python train.py --num_hidden_layers=12 --hidden_size=320 --num_key_value_heads=10 --intermediate_size=832 --vocab_size=8192 --norm="rmsnorm" --positions="rope" --tie_word_embeddings=false --schedule="wsd" --max_steps=4349 --dataset="wikipedia_en"
MLP neurons of a small language model. Each row is named by its layer, matrix (gate and up: input weights; down: output weights) and neuron, and shows model dimensions 0-191. Each number is 500 + 40 x the weight over its row's rms, rounded and kept within 0 to 999. Numbers have three digits each. A neuron's up and down rows have the sign that makes its largest values positive.
After each neuron's rows, "fires on" lists the tokens most often at its 100 highest values on Wikipedia text that the model never trained on.

L7.gate703:488526582475475459427467547510595491425466519513487531464465510548465491493504409508428494483534521475481538506454473505530470456588452507540530489530493513482518510562501453441515494542530486432483518469492482509523531561411477462468456517509441496524509544476476503470473497471502463492423428432494494515448483505490528485491519559479500551467466484538495561423438539583559439526505442503478440484507427521500525519502458477515532519500609531540458499551449444483466521505447523498524490468568564515520433562462521516445506522453503459531511563597435489485469605584538492447
L7.up703:500568511460452540478421465455528462503541554470511539474485526525503542511506515561477601450489479470507479464479495428509542492516499504473526535455523501561475564536501514445444494555476536491510610457555481511442552497429461517564527563505488479516521415467503517495504455481440521509463482450535559467546475469512459503453468584505526593554581486428427513416445481432526525549511551543473461568463527496551458512494506506558505476538532499515513510510527481463569585549500462539449546466512564523487498444501520555435479547491529448463491574503562502485490482518464489434
L7.down703:511499586511490479520446550488545500496589470465464483444474504490513504471535452419437461441631496486519495496530513462475464531455501462483512466528508532497527500470558525573522517481509420547467594505578448451462511500520569503530518504513526494493499460485501570460489488443469499485616481428491455480509484428522510468469462519548556514593523555474448490538440453463550541497461551485567493479511472491553593474424533563523594470483529489424484560492524525498408498587513502499490521474495506510471523487451513497496488564498543497497501535477486559551502411500472495490
fires on: " \"", "{", " (", " $", "\"", "/"

L9.gate492:541531488396483441509539524528534451527534507517469553544505486522531526455487426516468533456504480475473560424486479522508527503499527521431511507480501578461439486542515558573445522469466524525489454429569490519518533500466473542516490525469464531537526386519478525419523505462457548507506512558452491481528496526471453523566503521455581553517572467492438504483497444478531498494462505510521471483505553571619488508588476512474503518585459458511473494505485409484479482519476491526518472410482518516533534466546427581489432467537465439479502513530550440500478572498468503434
L9.up492:465484558557479435515499472514498489490497506534477516509485566534515459508474440553483470480529484422423504471533486448561524569504496542514541426489502568459561465431489520564477441541469591490481498495535450526480467469549495435549504536502511466459447458476493537469489550542499525515522494468454622428483435495441496484559533558496489461554505489575425511506452515482468494464401520509483477503597531524560511483489531539509494554496480501549511539447545499592470504521472546524524498492490463469460534497553530541438519533547501496527560479546477558505477594516545476496
L9.down492:515521470526510487472491531479454582440547479525552433516525528449488460502569438523432483442649469473547535478542570491539553472513523446467502519469519449478494410439486498493557513522459536489430466513482456466508507486500456499557487559521509453489471516448510501516531586509486516447496514575444503549445483487493513526496412456535543483591497444491413489508464506432595500478480524512487504526526541519486478458547517528490573507533492531490527540463546555524477495511519545530492510504518475453521572569464542460443512470470535407463565500411459595482522437533475445478
fires on: "\n", " (", " \"", " Un"

L4.gate387:396491555540466503447468479506533479486437519465569560416472493532516501501529519562517422564530528466556506461438465495490532546488492355520467478447521426512551455537492498518463494491497512510485490451438439469578438515476473455514427478516446514461487478476498533506434466576513530461520522451471525448474509515455484512496535481544525511486481462510507470502529494471485561569560534450526543576407508543494502497503431545491557520461526492455420511442529498484483441489574449436542470476509495465549452568473489582529435468513523539548472438531512402482509585455424527458
L4.up387:417452560495527587467485539512460575516492488489529402437535515525569454541513476469555451579543471422558531517453534560503476457474538507485583505452462500489458502479475458445461487510482472451509438505483469476455470536481559485530503525467577522470457474583526552493595548599484551512510499464457458454483492548455464554543560512509488432496462505500556595569427492474427411562495550541579534526534515460565553569509492532504490546516510501545465528455525478521528468522541421549517519498525496458492524547489538494511511518484520525519551412517539471470459425451507403550
L4.down387:526509405492471446493525550405465374472500489484544501530475453540532494493497545528616492466530482431523427439489492446507597547454484541443494475533521534497510427575538510473519455488631512411582458482532498436458453490491515525531494455420569433441527513516460484483537583581528535536489486495498495492541451512395490538538502498538517444521557509492525500537539521461487477449414556544456509487492488475581529400512486515507452563506525484500575523456485502543495531522536463556478454474502469395529572471501537472551549483531560514490548535470518511485472452503493479526
fires on: "s", "es", "as", "os"

L7.gate31:504510466554462549512506500463487488575568577462547516542495509600451495473439475466530491473472449517553562486451523451565468533464492516473537510486562503530521433498524511508476484512540498483483483480497469491512445583522475435497543488481596513511458516527480528511512408470493487534425517454509483599429533493502489494479529529501442501515603494483501471525565489445394538568528528514512514506489458464520554532472595500564550541550530485475420557526469467460590457468545447472516513538457496520570471458522490497507518494424515486539547519487473499480480534476477509473
L7.up31:489518473484489470458480463513459523509480555456525507499523439489527531527435479552405548496514531477564446496458530541488435520536543508504461513452436476560549562529507400488405477452466416468533519477543439469471476533498511488460526548568493504505495494461429450575468554545537489515372497513426527455531509521522516463466481487470540446550593470484515434540446474482488508482601436443519512495466555550495484488508513514457537485536526500534438510469499484468550512499425517463559462507478495529504475536518502537467485493490552491535463497483513531491498530525446460551
L7.down31:562502512564513521468527500414536479475475501474474517437541495453503490494506532543534533520482495461486426506481536533445540483513428426474501516493477437488482438474476504507472477519481488576500469507469567453501456508452505480504561557497560515465502474505572509443542487452530504557538521503576476435471415402471535532517489496458526578574429484527491451510514451492456512465609496541461441503528536525487541430561458569479526503460525528553467499486535484550470484508496470380475454498497505573586506488527570508542512474497539424464458551472451436523495551464512449474
fires on: " to", ","

L7.gate775:484417459525552482571513549516462439535544531495424534533497514523549480555469438404442545519452486473536468533484489502516558480483599443566507426537482545568497461549449482502530514545456582512433454487613533536553490491497540497488469495520555512465437518522524530494453470463529469577458463510520498602477510541557489505585473531491523437522483483514510542494529513396512493429542487432548512528487420551494499518540519524509411550514507504486547518505594460489505529484477485556535477514540522460511527607517469496528504509403476464520534473450569470495491560535503480470
L7.up775:441545480570441546498457472517429412465460459507476530608490509547455521517543408501537499551590476508514504468478468515520550433475498479523455436541507590515484516548472537506472526497553447503460568508530474453528437498501514495544518591568498536564529597505594483406468478502554458488441447477467483501505495486551496471545461476466499517517473536462492510514572445529502445507568510510474451468485537565434522468545454522512518533554479485510494519523449469425497485486468530531474537567465489510417491517483470517526470547481492526468487500446495491524536564451460536436
L7.down775:459478499492506482536512589386510507532514506435511456491449480533461485532487501520522514477552568452541554435474433470510495476509442543563486521525477505476520532483574552509510459528485536503475553505470517475552564465491518509533527437461522500583528584474481524491532522507514517559565513530534532550502439518576441433525513497498531483519552503545555493421521570484553543485545500435512463472525485460453465506430489463505469491508439565452467561458486469484483521540483476526528462427554470488462491385524539581481393518478453503515524476532405494501535454493433457530
fires on: " as", " was", " been", " a", "-", " served"

L9.gate146:490462553529503519504516467484483553528468519500461516484457478470528478511402521548540589545527450498499544577477496475517504506414455518547599457558568499512448455494462520570470529545543485477513531396568544419553518474459476523492477496454517510480485489548533495562517467424510470532448537500448547498450521511416425531506533469518484559456520438520416440509544562483509581501470472489534464529499550509542547456527482487567474529502481483465477566445538467569527562479513506461437568476546558449473511437457501554514487548532454446504466529417522478623441536490518524520
L9.up146:508548582446520492493492471538456505500538592485476453477513486423504548462456546516432492441487488555456519574462480523506613348460433478559476438524538528513541601500446485511450475520497577448501484499534446475426516441489564450490518514470462428489516473496510520510506458520457408489478496494419482494481555460456453504565489533483498537461565487601450491492514531462482552511463498488473539508478607512509460511539486461457564526502580499506502518424537474479464517445485559562478485573465506507505473493485455480567509474468577506519445474507543564532460438534552538489
L9.down146:481470457481471497601532468478566487520560408479539512563389510529533464518527472518509471552628500490549522441509465495474518470463539509527523489382561545489439496471541463552457486518518425524526530466498406403553545523498493506453475547442535500492498550438526497498485544481518547505510516546557535554518458493503515487553469474522518484509496453503491469458449524462502513471511439492450502481517466565465516500502467439532506498458485471547463533461489513543554511482445499540493516538525435488507509536549582565481454437601520476479533454459525435477508539524567501495
fires on: ",", " (", "—", "\n", " br"

L9.gate805:471498563464528442509537554499497475502522510576518503499605474524476493593494509549463616457544471487479423530481496532430487494513467527514514461551421477530468523555483550566536532467476591481483457449539486423530477560443463482463530527448498434484479455499509556526456516506536494532462448429537493471560487438509461474548536619465491490563575521441461527525539504439500521465469530494468559458520516518540447463448476490478477480437469500498506494485523492455459453485512511454526484525597597523459437527479471541552541547470531494486443470555526503514458465488558488445
L9.up805:482477512463532508518504509510576493426452538526507420498508520443442501494550513438586486552554442557453502473517500494532461409574459526555486500430490516514526519503467513485496477503468552471490477513512457530490447445534510464470445448435457518527458539463498495584538434533506461601466473462497463494456501516489485513449551472493551467479620457533495506547505534473479544451510479515455545500502480530552530544534461538492479439447492476499479527509502496509444482429435494519469521480536573474534515433550518547508507509484536503523555472500530504525563472510433457474
L9.down805:580516474457460537502455452510567512530570498547499493478481541487426511580480522493480505533510483480525483517453472532506534521512470469494492498503478588525471488490525419545504486528476553480450460479480439475517523471530527488486501506503517522564494471419545545555402505487459566485473502482470559533438566510504415493573467503502569466508448491482491528527378522539463547426515529465451508522503473500547466545517547502493462457472560513459470535467412519494527482438516547537542498540496523500530497515557518514540461498551553511465508543499435425475626435426505471541
fires on: ","

L6.gate265:454474516563571481488517507486517479458525536524388511476515520522571503512510477455445526475503506501494557486531444531495511546469443462600474499516481465464466484501515548456488508545499486452451505488490486446571437456486521450435545506459514487482447483550496521501495454493502506434450491483479478470555479516496507562470540517459516417507569474513493539505491467488543435564473513471519495498404537444449508483505525582508519540442537476482586500443526396492434510418490551481491485484504462492451483541478545536492435545426483471510507485496461461489521464485433580519
L6.up265:446491446499435524478500513522509538480472419474436535597438461493544520450508431503477476521539556483461516463485547474571501518516442463614506481549517530551473535531533519543520519445539438452492444414580480495524432430520514447473540526576508420508486586568514537468540550477506506501495471453509463530491434547509480505496471480453529540466508462456441404519525468519545428472464563422445431513457555498479512533473597484558573478579472462564515469518518481485490497461511561429508566522454518489499558526431488507504471442465459449451517496547485471525497568469486482503
L6.down265:525529484577512538469548531533477513490465507512484488499498509510485493519542530540483492499527489558487524474522513468465534451526513502572452537560518577491439503545556414484535474499567490442499471402565471539477520421483508506473570531536432519528462621557512511438564535428528414501531535544544495513564504520498523464510508472425518509507511436484491542450551416514477505516471450411445468535477559453476507522527553508497558543510476496520526517487483456448490525519462467555511457474536454499441505516502550560502511457451489443469517510402461510568509472495509509442
fires on: " as", " the", " vice", "-", " for", " elected"

L2.gate157:487414477442554480515531549503539453569479505483491516529551539468500522440488487467462503499498471502497450526549482485536485438537492478575495514527474478565515538500556432522491567524426523558545520524521508444555478462504516540505550494441549482578510507469559530554464566486485484491404558501521496487535491433461559486543490503526499428489533458463489501530493542464406466623516483504500486486494441469516578529505479519447484494488466487468505465495545464478437531500544446502521461467458475577517536530433501465473491451520566445504487542499463487465489478490462525460
L2.up157:481484426452479463451439487522507448458495514531460529454497531467424492543478492440547500491528458401420515503515465505489543435475444558481464465461479490542422559529558449464445577487460513553448547468541553512508488512586504581495474559541501449607460498451450574577496424508507465505453540515474503484479526500526507464506491491439510478569533509470438522486460544451507486490539534442480417534462505458519535559494510459490553493533498429531465513535517460490495520498469390480487465548537467513514578466469520511494495513514496474504487485519512450461433473547613515540
L2.down157:473438529483518423478528549457598493498544452462471546542551460457481530545512501514500539494478524526526486485489459490518484450562479540480452510539446475503495532528471498481578538604447509463473522520496507476467441483512435535473527474495424574543505505496444478479435418504491494540502576511530486469526501467460548480559443517533520510523620518494484417519620472433472440539415500492538543499467488489480523516461501534514507489572486477485454519576503498506508412533414536647518466488426507461475497491465546541542542485495413524488464508437501503528497549586467464509
fires on: "on", "ham", "k", "n", "h", "dale"

L2.gate369:543457548453429475435468500451465486498454486496447559524546496414420501520508466494567478457474448470535543556599435450557492528475557439484549434515495536472542463426511466534516521496564479537546588428590538523448526502485516488488564505506517526559479455521553481529531496532470442511502551518487445437514508485485510546492496430482460464517466518458413491493484505520498495533502484485460511466579521486447546445436520433519445500506515499523540527517536537564533492552486452480502515487454501515585477503513419473551532454448517480467437511542463472548494486440424493471
L2.up369:458554455533474437491478604571505506521448546495496562500509465522458524506508469450508513521477463455377479493471530454498577480515544517476442473544497470446486483443465507459541558525561508486456463478518506572488505451476508504536503537458531488547557510482438561485526525483527539496463529469493544443448517534504500481580481481538450580523534513484481420483463515412430443439519523458528525518470511469495555470551427470557529448473539428488484582512454441563485539486509476499419470517535451409507481517485529551515547397448505439508538494507533461489493499509533531486
L2.down369:518557483564515494520481483509572518477502510529501482562490532515559563492502462572505443572539508517467532525415525486488519480528441486502504564480541481513437500527414554510537517440488544523494431500497495454521476506514493526480470461465454421459494500540465544473471436537571452515506507546562548504509498512517489498506514501480448528544604537542517549544525597515488506485500492539539503455446451529580433537484574520453496499573530501444465443521515461497480488450448478515509436490492512497440461477490435467553398505501534570524579593485560526538485481503531488497
fires on: "n"

L2.gate346:494528506465527459521407479534430468533501527516480556543502579514429434418526573469480482588547467447491479497389503495550434494478530475532473468515538522461475520566482549554432530521520496524541481459450530440463492490483493486498550479518486540448503553441504525508498529526557498499511452540531455551466483527475482522497436536598542507537501411444504551529476450511532469504570442458512516526520506498508466572519568495516532450571594427438484531475507517522554566489456491474422522492514479469511452471499521498525543477510435555510511513562495467513539580454532454513
L2.up346:547467523560458580547500519504529462449474554512553460558576573503495458465516472437560442499518544554454483511506443533550459504457537434517480490492500456507469496515520543516440528476451467469509480435538425474490623555466534489542448530464535444484485443485549533480561470526485533451470551515530610508482474480584449526472493535570503461500542517518557557472441439407505581482501535529450448556519513515531588482491484471426506439521466509513552461507556453460558495525539459515506473486393545560494444552561476479487498484479512450561485440541503508491438430567539495538
L2.down346:475521488543506473480498489524508484528479567507556477575536579549529504499536461518498438501508543547543526486497458585563492425431586487523475501575511515532459650495478564498462452495479458544566471489564445495463481515453489554443469522460505419538548466529570536415528466496471445536583537486551553514496491491503438497484434481483445538521565546471554565475456501502512583450592482501484493534523544447466531489513476526510505538537479502423473509528522557490538514513533484498446576520496491468476482587550415444512486493576501501487521544440528481536518491506529496528
fires on: "at", " Arch", "ya", " arch", " Open", "vet"

L2.gate458:388509557563506495465469516442555497506496466556555454472482532472465504555560511507448471478548555455527448502540560527445527522504458485470487538554468541517500532531502539475507536498513502550502484458507466450522455552459530489518490497527507429502535473499516494470515548504434518480498530529485460537454499451492566503517555532531480432494471482493437483450498461446512457521457454506505449463540530523495516518485547506462527498491500479494481552501478486512507495413504477447500499505456532525476526466562476423553510389461443473479547435490555555506491462539505517507
L2.up458:450483523482552476470483407510502445514566491450520489447496508525536496597530436526526514454595480399459447514527524463445557532610454518442486615507491532465490444465515475468505471480539513514511477510506504515501532513476491624589494475471426487548519468450589490530507475507482514471462444582464527437463579559541512522501534569489449397473480481498541471493528520451564486553517386510537465516536518509530454518462507488425496513471530512507519469520506506480474527488494509433485499498537479453418400456515471473526468516481507430569534570556481478497445441498519566486
L2.down458:466534483500450515513494467445507510589514454595557515556501456514462481562469459490520447551530527514419560551542537463556526464509507549516519527582516446527478538480446493510527519439488484473429563463467527517560483548517477515525485478486499539562542475463496500492458526464535527469522491460494483405433522542528515476520378502558555548576515454530449521537545499525582556546553440462491577458513499503575555483427486472555504472511478513494433552519452518474475402431449470471564465511426567559496461436534512561518521497480518486495467508556482538512540511530450518533
fires on: " that", " Nor", " whether", " way"

L4.gate471:483493476515501523513503474485548464531488512488611512526464447482471431522457472521520485525468465560484482567499471583490482501529512499490463511550498538527484495474533567440483459501437508374506465504576497434519523507475481566456571548483495489470485476470522525431536435599535464510495399465474543439417471516493517468478485515585575515488558545426516460526560505501479529548511482510478467525496509510412571507497445466482541485446497576438538495520462617521520460463492464463485424502473534597540447435469508516505505435480475565563459496482495481527455515528502561445
L4.up471:475493494517472521544541516495524470492456473493568556539468495502467498482501496496491485514484502441430450504487446539494507505535473533497539531486465535576467407549484516507503447419436464486505503484523427466520528499477546487454507489491553516499472505413487491485485500477530435515455448494537472482436529527452518448519392467529581523464520457499507525469468445501503580510524453499505456536423510498512515469472434418511470440462523486480539450511471522553452491418490485487449524557528509571499409406496554470498425474460491539476445511558503496468483489516429476495
L4.down471:506501525478454508501470498503560519568524432527547467509540422493518465549545442523471523520442486499459515496474406530467511549451553527434474549516459535436461488497459448444518500404490425446530550480484545468513530517531528554434532522512424520559445553518508499460504481479559506457518433453445477499513517476494504596490521502482504581453547551565479499544536511539458550504452501477483436553535471474487550544508548527397583517409475558593468484436526511512538520483504517586550479410513522452516516512549488586524547447474482525449412551459469530467531491507436507512
fires on: " South", ",", " North", "ern"

L9.gate300:554518542486493517465431431554510525541488486525499461518510435493517498552470544405500500499478449483538494509494444505560445581538542508552565539520472513504463515575543550486473494453422543478488515568481504485488483502523516517523466409468487490450528514483457511469511494533464489547431591540499546550462494529467480462437554548533460482480514466471486485558506484478476586515500471448504587488486494481459532515553472563465436536511462491578476542472491464482463467496524531487534469574433514522507534468492444439556485468494610545443551452490560458509445490524506522490
L9.up300:556496463457481476433525546447479496487462464467470454502552455426496537540517483501534557464524475496489559467498498471478506575498430487479535461485499523487466509444435491449520510560465514523562509478529497473489420501461519516527465495452450512564459477519508481508510463393478474484536472483481532473527428442457448529462552565523473525419541484524469523556515533501490505502506502506592488426492476462435484437449436526449513477419515587469491525474553481496486460543490434553453535460441486514511474413509468550522481516412470469485486529513553483477474597547464543503
L9.down300:552486460479452602500495467505468503469532511569557484516519488490505550561542456493481512510479463361437474467422461486507475529497439537544460496493436561502497471478494434571550536457541560496479547499506492498449425547524494455512562474504486545574539439523483520486488531533528495566488517480546485537538437477567523611553529461601511474463468466515531444520496538500542553466531504475496466467413451457498584537521483579466439493477528475519494605485544449483505544505498557539545503491438543501510556532549483520542465474456503546566503469435482547439500468453482417516
fires on: ",", "|", " can"

L7.gate148:431484481526537553497499561526482446480605444516532455592489473508482444459460565472586436530511492473504498498473528463466485497586427470464545498551484516462489500592532466504477486431495516576530498504560564448435444447465489430535451533478503413454541514514492533400454470491497556506439509549488476485478486469519541542588518520430561508450375440433523508543522451507484594451514474457479501489433504509493520493510526459484595459490504500484532483486485441506545482466488479579504495546457481517537516508516455514528511461461546550533556554466440517475450494466488561503
L7.up148:444438511510382538500476483482497454494495490477540496527475490466455514457538490517559544472554432541484446478518480531491500544448541524576529414550489529548423461554474492449502561508478538428575512560507443537509488411485549432529437489552512521455518481452515535518428533469476549538554524510526511495525542446457515363556595550556524514445486491411554503473517452472423454531534491500476478544498490516469483547536550451450539472493473511561503514511528466497572548500472504548512447533514510532430432520514502511519554512473482492533613472475502602488527469507501500518
L7.down148:494469454461547525463486463488538494470559510560560461426497569502442502442474511528535491461576456462546465633515519510514432510536560489549527407503545544516460451474480561457566542561518516553458482509461494447456430520553441508500524469549515507551426557511487490513456541502493549502536540506549487507498527549486478405511509510518552454446525527515423501506491461457491415468472479523463548553521497492452455471537483549482453479488493547470482578461477500529522520493520468562511530480573459505538569487458537502453498538547562513516474464520462557484498456568468521561
fires on: "\n\n", " ;", ";", "\n", " as", " ("

L2.gate473:497480546504480439535442543541510402455548508454550508559505567463398484431578527535479509469471465473507515470546509466547479505556440409536548512483469517535493545510559402462516525418515443510492487522481578458466528579503409524540474503437534551513481557477475581509469512521461531488436466486496527483444510501486432524478551472518501470541525523485494468508555542497519545491510430496522556504434426516554458488509521475492542447480472515490495503459475498468467436427493515450501486514565498456459499488456453501440545547545450476537511523519532535459481466524487404578
L2.up473:462499445479493487438491467441519500487419580436488519573554445519453550529527523514517482475505485458526489555483538549579545437446519433483538457502512514451515478513509523560457532475528490516553500481535545458473543415503550407448448458419458522407506511501564436552538473529516459473464577502459496541574527515525613435498542520532435510457515438482494523542445537465491498493530528484487484518510493490364517506574565467466562431486480516494494526472446484517468477517498544504447522538439526488515479480536453485430575501517420528547527541477504518460521518503519475488
L2.down473:505510426582512483506460435443460503520505521508502518432543446500485464479569547519443480533527535551485462453527481446506547483468470472539530531560372513564530484503506528515517458533537432513574531512495513567462473488499455517530421540469502525562541467495484499495578480478488502626523508413436484488474491471532445556479492553456541524517641527395537476502511505468502545508557545457524459602515517477474494491575473466544474563514495546486526523482515455444550555469456479563534501479573465526472505502415495532461521530511536390507465474564545514498531490523511446476
fires on: " York", ".", "K", "D", "ach", "z"

L6.gate370:438497451563469494474572452491449480492508498488508409535478484513528540497564520517458493479446473546587477494432502463516446494524537557500459534476601513532539491516548570504470430554466459468502559546434435537512480517476481431531502522522534458468574524543476546530483490512521471494431510501543533571616496474503548494497461542552554484522602534517437517525489505490495469534495452440543574466515398517497500407521498547567536494511488486509486462450509518490489484505513520526528471492555531502631551506552470570550494517519524539500561519587473435395472490529478462492
L6.up370:480480499537530437495477504483530598584526485502496472504416516442451467459496548576483485545490477591545514516482502458425482452612442469525433502459536517458445544485447489501503515434461487582512509499432468504483517455463470511480513578503494468491465464484554524526561504471569470511482473454520491514591493473529559508458571547457481588523579463518467463454511402525520508541517480469521434535396478545530463533490480429521484487439484527535494534552558524486447463516426515532453419517538480548489504548520428506485567541477536517542473632508484546537512571494511466461
L6.down370:512417482497504522520557516496447544493516499487480518453546539484434529463506479512474508529559546490490469557535438511553470512531543492560481521455480475491494462574491495576519468576501532536493462487524512504465472516464504461551525510539526482504535430405524525592474508541473470493472497511488455510482458553405466439488505518447457528481412483548497487551453494487549578484523503537522512529501448501492531491578496520553485437472461515505531477522509479496475510548445478537593501545479589508501558521478562432540538437458468455520539475536536385488495528466558458503
fires on: " to", " as", " by", "ta", " under"

L4.gate144:369426439536489500471527508470459520544512487451434491469510540570517557435486497477458418499525538542545513515526526468480503472513553533538554526479477533532441481578559466449545467552526449547572527502571493475525463519527501516515517546543519436548543407458496509552513490509480527450493484475599473510446496444507495526523539530545534469541561561447554567470438470519512516536531517507527557490449510554480532494470437470503494459434579467508461543507493473521564507469592482474574527534546419490500489523485551498473519524480481566562449420493452477526450481470522452530
L4.up144:433546471563484513484465535478456621545476558476508525512467527472444554443493501495446397480498497463463487453469528457454430498466554525464557476459535553600489569594493481465469512559548478485489456456476487476498502585565504539500493529513441434545517417493497485572567542517548439517576554515552487483462465463499503595513516612486430449507430519492486550513471478504430418478526557556448494501501562534465547506476499515479544472516528458501372550459540430489533475509568455476495462529521551515533470539512572476462494513554525402481484441533462523523420492501516538493
L4.down144:540506509452452503470483460469476513456519463511526561488495411450523498540490507466500533490466482425496510466469459442546526553514444373510447562536426464477485434476565515497515442507468524496451412490533513463457505456473528527495539494497449482500505457497506498488544507456457467531486521516486489472495539495457448491471534444492547561569520505419476490515584520484487480477514504565471494505506549343481510546601480535516509451504532541516545507517500504557456488509426463524474469467477565561484452558415463604502511485448466512467497491511521526507461576531511513486
fires on: ",", " as", ".", ";", "igh"

L7.gate356:508508477547552474493524484524503434470428561496439506489466533492393501540533483435496432519571483480552514513502564479426487502540470532503568534456489497485547589555507510522486529494505497455485471514433493484480523497504504495509546498495500427494538546481546518459478550452473462527491481552540479536506429415459445497515513490468439460519540474481504534499521522496502480524476489524534479420607507505509498569420538526467475482459440431467489498480420560476520486519526487451528430489577524546411499525475450552427498423453546519496518481535495518485549486487417513505
L7.up356:501452470512515442491472450602519548450475588450473524498461533517469542502475480546431484485542573470483444516583513514519467579399492491508497524498501486466490507552510478477555548485503465512479442555468512506484520545541531492472595431558506523505482446523570532555470431512488570543551544510469462484503428459504466464514459519478483548578482502415476495521569474543456542549507519515517517512468510459468478528421530540496480547548434490497548436490511491475544466529523503529577449469506528599494490549390453470450543478519501539562449495499461541487495499537530451485
L7.down356:511509468513504494490542469397545512508472552479438536510513461510486449542513573510549491472373534508523455547519503512458454465473532570490445487545519531447516542490449509548428456498494453447472458554499506476509534490528424463566471493500461451532495483526573443521437469438470467509548511491499458436405480543481451457475507484601465489543501486462501428483514482451501473498540523469444531510468455519537543501467584526605449527471459428524415528548448482543572496500492473463488553448482437506500473594499497430496484485570540525502544498471506502478509522543564483519
fires on: ".", "-", " William", "ton", " Charles"

L6.gate14:514405444510568500494462493516439506529510507392468528497513461469527518478430534549589490563535511428491517499495504480506552512503529413469490425553539459442574507498575479451525476541504495526496531564493469518456421552550476470483519498498519524485500511543493525520491474529523366554527475526399566577494533465465462520485476472543451552516502474462506449459430481561495476492486480533441501411506495429514480524463456514481541485451461592541482502493422542516541543533513525451587533504476499509451472484460569537526481511395605512534460541471530558580524449511535500515
L6.up14:562494482418514545445531496419393491485439502433508471520482558495575507501484492553506564482466501500480510522527529507479441526494466502485476458498497486514551514444504517500525496570479473503496614515522491536503493513506524493491533566540512534459486504480421440481498489550528501525567467515478553500531501477491462460407537453534437581556540556497461504507488505464517492515465508531503542545512566522480441478434522544493590520561499501511462544515481473516535481463475577474578470479562463504509436452478487506502474552477531551438422471529525492518491515519522478515
L6.down14:463467454515522477466519467443468472487473587478471549465522514553516511493543543506508590467517470480455503491467515471519536513452454514480464512551472543566456505440462508494520502422472485507534570507512483474490484477572502495519522492475519508536451495471448479503483511459503532484519429539515490437527514511511441508477470426553494473567483461455467523516533533402479555559609422445497495500509495474500466480538495488501526581530568457485452585458416486514460462506456575469365453487515440488500512520498483546446476556499505527525432469498476525543429492530474503508
fires on: ",", ":", " band", "|", " album", " as"

L4.gate199:556528486491526491472485476461621538525471525496500565481542551571438466494487458486514418526457477491481563617508526478556560529502439515543553502465589591478565503485509465515494477558509468436394461526515450532507464524537490467446517485470538471508484541511480433593546522543488503587498553497484528508465500502487508544523524442462478390522432495503526490500481467542540546581529517516455512473505486458416461529480562540521518510536490503558455485536520423509507539465528466483555568447501570493505481475480479509583411523421523516478501477492560518436446496508467474448
L4.up199:546514541471626500489481487516496553453476549539471462520477521456435532510547472564502457571445533559492522458525514471522506527462517492510506484472502491551492487474522462597506530532498440473499505608507509507502524533532458443427480443523546470462478488556558537532527489521492486541497504418519486515491440490444425508408492465457557515480531436497500426509559418503510485480425485520536529433536457447402472508421545540506463522456526531573547450505568493565504424470503551471487495530500559532466499494449491452469549503484616467458502548473519492541473554542418487525
L4.down199:466456517470512504458444490512445477516509604572457503489519488512484525526438526539398605491483545568524472541505503533523525541465522482533497483545465577487477613489435552541569572508451455551555521521469511486489501431468531501470480489508478454486526442451528514449519499438488434452501484498542446528515452484425484498510433498544537546523570459518504509468537521491539529506505517520497456473494456497408548513570553442479444520434511475470515470499392510455428431501485529502541461538513477524482518564488521503508519552463466468468587442476516466488510497510471541475
fires on: "-", ".", " (", " Format", " digital"

L9.gate643:416507443484494484487484487513477492562480419476568469482496547474490517468494445495535438487481458469427481446514457456440456513522446435469522468612486498527534544519575494529487409531440519516502548490496525443444570511489480506534537449528421449533482437546470489410559598466502475537508535547509497560440522584450495577455435506554465443466454466456539468417498535463518524497458569484511565458508472510504512549535469561520507468522543587470512496502600491535534525438488532527533455551534547511519458517492497508429509510499497474443451441485425543535517540477552498480
L9.up643:526595499478525500505538551467441404450545543496478546512505457576462541483519510472452508490472477407527479452524485499423454530466544469487574446526473501506475528526519486499541499525561531516487481591458497472485525558495497545490594570565492442458497467516507502545450463441476492450444558529528498503479538528542481523525516543482553519501508480454467424529477502488553535528476445556560487441531479442558489514460512538544504500562540409538540532480529548486585518485449432439436513483482501476513508487490504484597512537521530522464521546461587467450519438483532502486
L9.down643:519560548421524502519542454505466448419436537483555517447554537485465520479586543467562566553450494408567554535472510490503496427516525464448493568499517534550469527510505470501462432487535460444558577539505511457447569457426482529486498518542534532527562465519471520454478541575567572540466451411542525549521526499522488492536493422539531514515450484474499472536447463479524537458460529480518553439508517546502487495476489460498518422468489492496471509471512506462433525527402536588447540469464482486498453482521482499540456514457468525494514597487491516439550492457509477431
fires on: " (", "(", "{", " a"